config = dict(
    num_hidden_layers=14,
    hidden_size=448,
    num_attention_heads=14,
    head_dim=32,
    intermediate_size=1216,
    optimizer='adamw',
    learning_rate=0.001,
    beta1=0.9,
    beta2=0.99,
    max_grad_norm=2.0,
    decay_shape='linear',
    final_lr_fraction=0.0,
    batch_tokens=131072,
    max_seq_len=1024,
)
MLP neurons of a small language model. Each row is named by its layer, matrix (gate and up: input weights) and neuron, and shows model dimensions 304-399. Each number is 128 + 24 x the weight over its row's rms, rounded and kept within 0 to 255. Numbers have three digits each. A neuron's up and down rows have the sign that makes its largest values positive.
Before each neuron's rows, "fires in" lists the words (lower case) most often at its 100 highest values on Wikipedia text that the model never trained on. A number after a token or word is its count.

fires in: "s" 74, "of" 7, "to" 5
L3.gate37:104148131075149176123137127142110141125156129116111136142133149122143120111124143086139163080137132121123170133185094153127111117131135124101136153107147125153107179142128126131111120174122164106162088137138144117115144142114148144123085131145127127137157124113113108120142137179112109115
L3.up37:072131116139087117124127191203124168163137124109152149109180119120181057111122145132117123136065109168124092161171125142145148106122131113137122118074103150123136123147093109124112138130184115158155121133113124123142139135125107150105131111085112131116117147143144148149119127138102127107

fires in: "to" 71, "would" 7, "will" 6, "t" 5, "not" 4
L8.gate475:124151129124123126132155125134141141142092153148123185132180091161150125076112155102148122110143150147140151167143175126156118150138108146175128109105099119173087121125141116149133133121131096128143106143111146122160125130162153126105084151132164144052099156117136143114160131163134130131
L8.up475:140144157159116141148153109116150154120150160177094147106118107105140118121115131086123130146082107145113119123122154137149105124132119125135138093114135137139148124112115137132111145130128124062132105095170139135128125085137131177128100160129058117148075111106111154135123154106115130141

fires in: "of" 89, "converted" 5
L2.gate560:122125108144115148146181149145127125138104125131156141146146126136158095127153182117113168097095160095110148147190105150119129078132126124115111155132107153071148134133117141136131129160136110115091132172107124118088125117118081150091105142135127130163119120151126114129143166142131131152
L2.up560:119146135126099102099130161083132104147115133102164100137158104137136126136128106128136124106103130121139135082117115147137151150076112117164125124097149135118151173145129136143125131145115115164130127076107116092156122206122094104153122098143130102100136134118121145106100154124108128100

fires in: "s" 50, "13" 6, "10" 5, "1913" 4
L2.gate776:134138143138126116104132130143124126119138162145106130159115121108128108130108160146150131164173097154130082145087113141108105112134159126141125095156106105145130131125134122108143183142136128154110145101157125111138141133113113134126160127125143133095161109115129119119108132156115151148
L2.up776:131147127130094187101128124144089148130144114144107143111105149133153116131100113131149131143138097141153128122119146150084107103112155110140128167154137142151159093122103129136124145113117074121162116138126134087124140106141091117106170142133137125099087117120115128067112140192109138162

fires in: "and" 34, "small" 8, "heavy" 5, "or" 5, "these" 4
L8.gate576:114127142156106109138118133111123078127126111107176126105138158135132116117128122115121160126070127175126099164143119134155107151118153091122114111141138102110165127112148125097172157111130111161107137153140154166135169110150096182157155117146110148160133198121115132127132151111121081155
L8.up576:097073161125124131088147113156128116105133115163140129154157133122117124101128090118157171154180125107103123140072135132158096107153105135160143122100121113157122144114124097141125148147101108135140141121146154166100131136142114131137090154070101109179161146130098149159137132138098134128

fires in: "the" 73, "each" 6, "these" 4
L6.gate993:168131135101140121100113178107134120140172147147073120165143173116151148131129097109119096119168156123104178132103147096134129173102130073100138149105120130161141129110160123130109146136158144147107113129107176082150128147122117077119115139124117106082149184173141111133131122141162094106
L6.up993:103110123092143120122154113142115100145111141121123169141133158130169153156113118157125123123081188127140127126136097148153096171112079132147136131122160141132121145106197144141125105149101133151111160116134159121129098180162152133112062119147142136163114122118105160107089151123136151102

fires in: "of" 22, "with" 14, "without" 9, "t" 6, "raise" 4
L7.gate62:085142119136138079135165131136126127157118150116134128172153111111130143149148145103113119082146120086158138134099121098117143130155170105098103135156105131086142118141146143101138137174123099155151176136140128114126135139103149118115088118140149138155150109116147119123108140163120097116
L7.up62:099096119138112157128067161124107171169144123115135119118152170113125108110134134132118120174119111158175127170138153085171121112094114136119086130175166156144155127131098137135123127118141129110119139089141138133145104075140142128112146145128151147122114092093124119132118130137102129099

fires in: "s" 34, "the" 15, "compilation" 4
L8.gate189:117129103147140073128118118099134142122132107143152139120135158128128153204138127145102161109152126157144147152103080125150157160128117142171123124060132100172132109107111149155133142155161175139127122166166099105107130119125096075108130151149163074146112143153148100159102147122119167154
L8.up189:146147107150119110069153151091149135149076117178120149125150137107181143161141142161059125101133136120125139140112111137123154152163132173116168119120155152132130134122154134145172122130152166072102134121147129115169124150131148127112076127122108114107140143113144179139108151146163149107

fires in: "to" 39, "may" 9, "anthem" 4, "rochdale" 4
L11.gate659:138160149106108121181157113089138156139143072148117159169096115158128101114134124096096125110120114139141120111124114137175163122131125107095130089104138153153129149099159143095128092153159121139114166156130139139170160102093114116131102111110161153088185144129125172146144131108108129107
L11.up659:116140085129092139116123121127107125123134117145147137132156108135104154152097168118151154144174134107117123145099147132159156138144128098153075076141097134148144143118146097099111113137118132089129130135143175136136149120122121141134132165161146164116086169125204097103113108128120140164

fires in: "in" 71, "into" 6, "of" 5
L6.gate61:167090090123118102152103120151136118120119134116176123114152156155146103145172114083084106107096130098135151136094126142172150136104105094108088104150126100102115112137148134104144102148152107099083153163177141112155136125111109099141119120129130118102112118112071084152165116142127155115
L6.up61:149122144104144172162108160122136100084144130076181140128129130147132141136144132080151118111128110149096143106153131169138121115141113166169106153144112130145156174140105111184118148139115107149145120124112123126128128149150097104124123166115127102150140082119118162146122094113148133146

fires in: "the" 73, "during" 27
L2.gate399:148139160116137108143140135159163157121152138134100127099141115145113115120125127162089105113129077142105083122109114120123159132129170173135134128098123075126159133154130112118109154122079142118119121132090093127165096159112124101149112111089142095166151106150115075148125131164101174130
L2.up399:109163137111124112092163171130079141113120122167112141165128152116199155107142112125171135118119104122127108157093085096159099123127077127147084120100173149125107101118167131104093129159157133132099128100117142121120137098143158118077079115143145124121095076096118148123128142147152133126

fires in: "for" 18, "of" 17, "by" 10, "to" 9, "omega" 5, "with" 4
L11.gate990:133085105123155126132177109133106135104114139099099134166094057100134128165151135092098128102124113097142117114096118109141115141113110114138102077131099109137113084163122125144144131111148128112137160200138149096113129104133094083079129153072131127106161115093128124121137126143152133086
L11.up990:115142116148157095126146143147121115143121120113093093102142122133138142119139128100142138138126164089138169073108165135134122135124064134136143135092134157133141130142128134140138225147134124130109109109137130130168124127147096139071100108136144133144153127138123128141138134180121127161

fires in: "1" 29, "2" 23
L3.gate870:128168094114149137172168122129124123160087138132139122093148076109134123140113153191088138114118155151130156093137135146116104135133124110168090097137141118142148148133163129135075118100143087102176136107095106148113127122144126115100077132097115149121101158156140131152139106121118117145
L3.up870:070160115151136129141096107150142110157153131129141160095173140123122129178103137191111109126128136085122114152142113102156123153150110142106130158113128119128124114128138114148110146152161155133161101161145141169140117107130132141170123115170130122129153139133094103143112088125116133121

fires in: "a" 92, "this" 5
L3.gate1162:126126095056179129112144108108085118119137178113124141127133124154171121129080131087108147139157141121110079148110133127150144116109108154159135122103133112116118143159132120159104113166158134152102125108123144138120137131164096126125125086113181133142112151125134145138158158170134104166
L3.up1162:149137118125155130152138174142133085168126117124084105138140137145103124108130117075142124160152148057103147135099118099114132145111087123145113135145109092151136191130088137158105135141176105132137126150141168155120175163102131095075120098113083126136142160160145128094168113154151099114

fires in: "to" 44, "not" 17, "or" 6, "orleans" 5, "and" 4, "of" 4
L6.gate577:107115129128122169169135149133158130138159145134129153110161126114143116104132125100121097089100108119133102182115155123130137144132133163156160155135093130169116136121153148110133119112145105132113135150148149116148108081145121148135119155085140156102163106140107111142110111161134134183
L6.up577:084162105160124128136126120126131150124085101137148099078180144122130167135094123080138100104125115086135093108109126195158142121089131133131147107100121164127133143109095119102136156117153067157133142117164150087124164120148120106112079137127128122103118136145166161132124134148123114149

fires in: "by" 34, "had" 10, "of" 6, "in" 6, "has" 5, "led" 4
L7.gate750:152145106126166156147136152186148100155117136149121119107143140112113125129130086122142095099079121109158132095148150107141144124125136139121109126170126088120096113081135123136126151104154095128111093088170119135158125093139102101121150119155085104117107133145125143140159155182119117142
L7.up750:117121150138141099143144157178139141135102123168117119155166076049124146094162123093149085113138136151124149103147158083132172150148086110113135116170135164120133141120167108081124124118109073139185115142097101120089137114086087131124144188109074146102101149092145134100131084115176156160

fires in: "s" 37, "and" 8, "this" 4, "its" 4, "these" 4
L7.gate214:087088073110112138144132128122126103147129124145160146186124171081130111154121118151120110116136136133100086137095097097165088151114173138139121130125137119116097146125088140161142165095165113160077153105118142123141133119148076171127117058127127159139115130111148121138119138106129109127
L7.up214:095122120114147095105113113101105122108111113116145144084127130139139111153119122107129149184147149164161129095179137127141126137162133119109116119071116141138139162087111110120130103086117123128148121113087121134114138151176169100121104124125126106123095117140138136109116094112146110125

fires in: "s" 37, "other" 18, "its" 6, "own" 6, "in" 4
L8.gate519:096094094137107085109126126119137112156105130097165170144163158068107172120142087121122139085131160142186162127137118140121145140097144144106123143100150140101142143131136142113141127116136139131082121118137137087121095136108139118147125106130109138104121123091142114092142141114110090148
L8.up519:158111125158099168122126124143103179115116122118177168098072172126118153103086151113177099157128141164118117111155117125120086149148139145116150115109158111133162137118123145144146138109124114077146123154120135149079133097110171163162115095172099094122097143193071099090094143109095116082

fires in: "of" 29, "after" 14, "on" 13, "in" 9, "under" 7, "during" 5
L11.gate864:114124085099141128147139145164142111126115102123167139111110077094125093136131151102083119127110150082147125144130152146145117131122091105134108101146163120171105169101163121111165132118121133142100131181119135132153149121122136109105152096130120107143149098114112112130118147156127109136
L11.up864:140150170074145157188090104121091111074098064174112139090203105136177126143137137098090129120131119126118113120103086141120113159113181163154126137151085173139097164125136136098107136110152111160117106085098147147143123198155111090124153136110171155135178113141145128120142134085126084125

fires in: "a" 90
L3.gate188:108149149105124087118129127125129115127183148110162194100080100115138103115151153114100144103156160153116120142137136140154134140090102136130141127138104139098120124141118128112125112153167124095094124141154062121113149120137094128132103112075101120139123130118110084143148159158121099120
L3.up188:138118149074183102134135137110103109112116191094099097111125109108142093061128156068107137155131109126114166120123154143119101137166119104145152124099095120154152116124085106159102152153090131115102096109149116146121153146127137127144093088086152103144142160115129117100116102119143125131

fires in: "and" 98
L2.gate585:098109132122147113166129114115115091124111131137142135152147155117105106121178096130122119153131137177121124142161124100112154093152093107137092115192093125118111147110106148127103118165080143123121122111189117148115131142162110144142145125127123144159132168142144098113118130122092083157
L2.up585:101163112106132108082083123134106104131111147089123170137132111114132103114140156137137151138183139142136087138145105159139146134126170170164150088136107093159155150134095093083164121141107172159162155130101157120150086150157171131120144115074132106111141121125129131158089103141136116124

fires in: "december" 17, "june" 14, "september" 14, "august" 11, "january" 6
L7.gate19:103138106116119114126154143134172100117143096115128178105107095135131145151137098152171126114150088118149091116101142090146122131123093112139117139177124123128171078110127133154113128141142131110156148135115149147164129124127117157135170134158125156142130151159156126145171095148131131121
L7.up19:157101151120094124152124136131156092132104134137157132119163111130118140155122109115128060175134153135113091093109088123129136099158132116143105138162146158127097117149139137123173147130115104104120118123177119135148143103115095096171112122152136116148112097150144109112159134148107139101

fires in: "has" 29, "have" 26, "had" 16, "having" 10
L6.gate96:140169156142124120124175165088190130135085116151110100158122110131162120119141110144105132155158126158088103107144138118143125142118155149177130130142161109127129150108122143112116160145161112169165081166109064082156137120142128126128097109133134135127116138109129144151168173137138139140
L6.up96:122168160120148155130132122106132135105105155105140134110157105137034107109164107135151125098123110145140152127108155094138179094192095130121151127111128157135166139092131125132149096112104119146158143113127134167110125119102160131087124090072109138137096146112155163091121152111147133112

fires in: "on" 73, "along" 9, "to" 6, "by" 5
L3.gate1147:120175153117119115183117160159105139112193158124124118108152118153157128109126129123144140153176137123117183165117102170124142116118154129120121138140130134122138142121128123165132145127110146137168115142106134130129092118141101108097089160140172113147138155105158090144138112142188167150
L3.up1147:150108121127075132104160123171160159129136164116133127100144122168160137143146121151151100086085136121101108140098116148172140126127109124126155105142111139103135095055097118138124100134141133174113068123105172160145179141132166117077095146155129160131102139168137136152160135110157120156

fires in: "that" 53, "to" 27, "who" 10, "the" 5
L3.gate354:096129101115147176124100169122119110139147113170155133130152108113122155108098177101133118105150197173127100140142141162151083162118097126106131123145133179142088130130101092120098154139138130147106093098132118112110134136084082095095094161157152134103141129130119157127136121126120085134
L3.up354:128110122090095136153076102116093150116114126090124149073151112098124065113117135145114157120082130109157122149146139168112118117136172099167119102180116109118095144098131134113107100102103099084112108130135122150143112103152158162109099078118098185126135149132095113107115150130138140122

fires in: "s" 90, "of" 9
L2.gate96:104115177112070126155151092103120166104129126125127129087118133097177109106115116126102176100147147095140160144144110129107123138171141135114163079157109143122120115171097141112151134097101111145132126112132112094119101126140123139113157129103130123137126152100135140138106128156137104128
L2.up96:123167093148092170119100154168160146127116158151147115107187133128166095159143154096112122131132154112097142103132147143207123121110113144127099129115123148178156158077153167134124125129160120133129127174112165090148079162098109152125153153149155131167115073126160118149148151126121120118

fires in: "which" 17, "3" 14, "6" 5, "23" 5, "34" 5, "terminus" 4
L3.gate1142:127119108118131176141124133105134130138098157118144163125128119122101132108149140156109096124107105086117063116141149094128137140152152171114109147122150110143127165093160129128105166093118140165105110143118152149157137158143122082181109118137133090146145135106095132107100103121101143151
L3.up1142:125176112089128127114127126102130143094114121101130117093156156120096057148129091117139137122123113164163112142117127100165106105145172150143106143128130059155092137117150121129134144173107154115108089135145155122122153102106138127131132115107144144061151133100117117110146094144110107126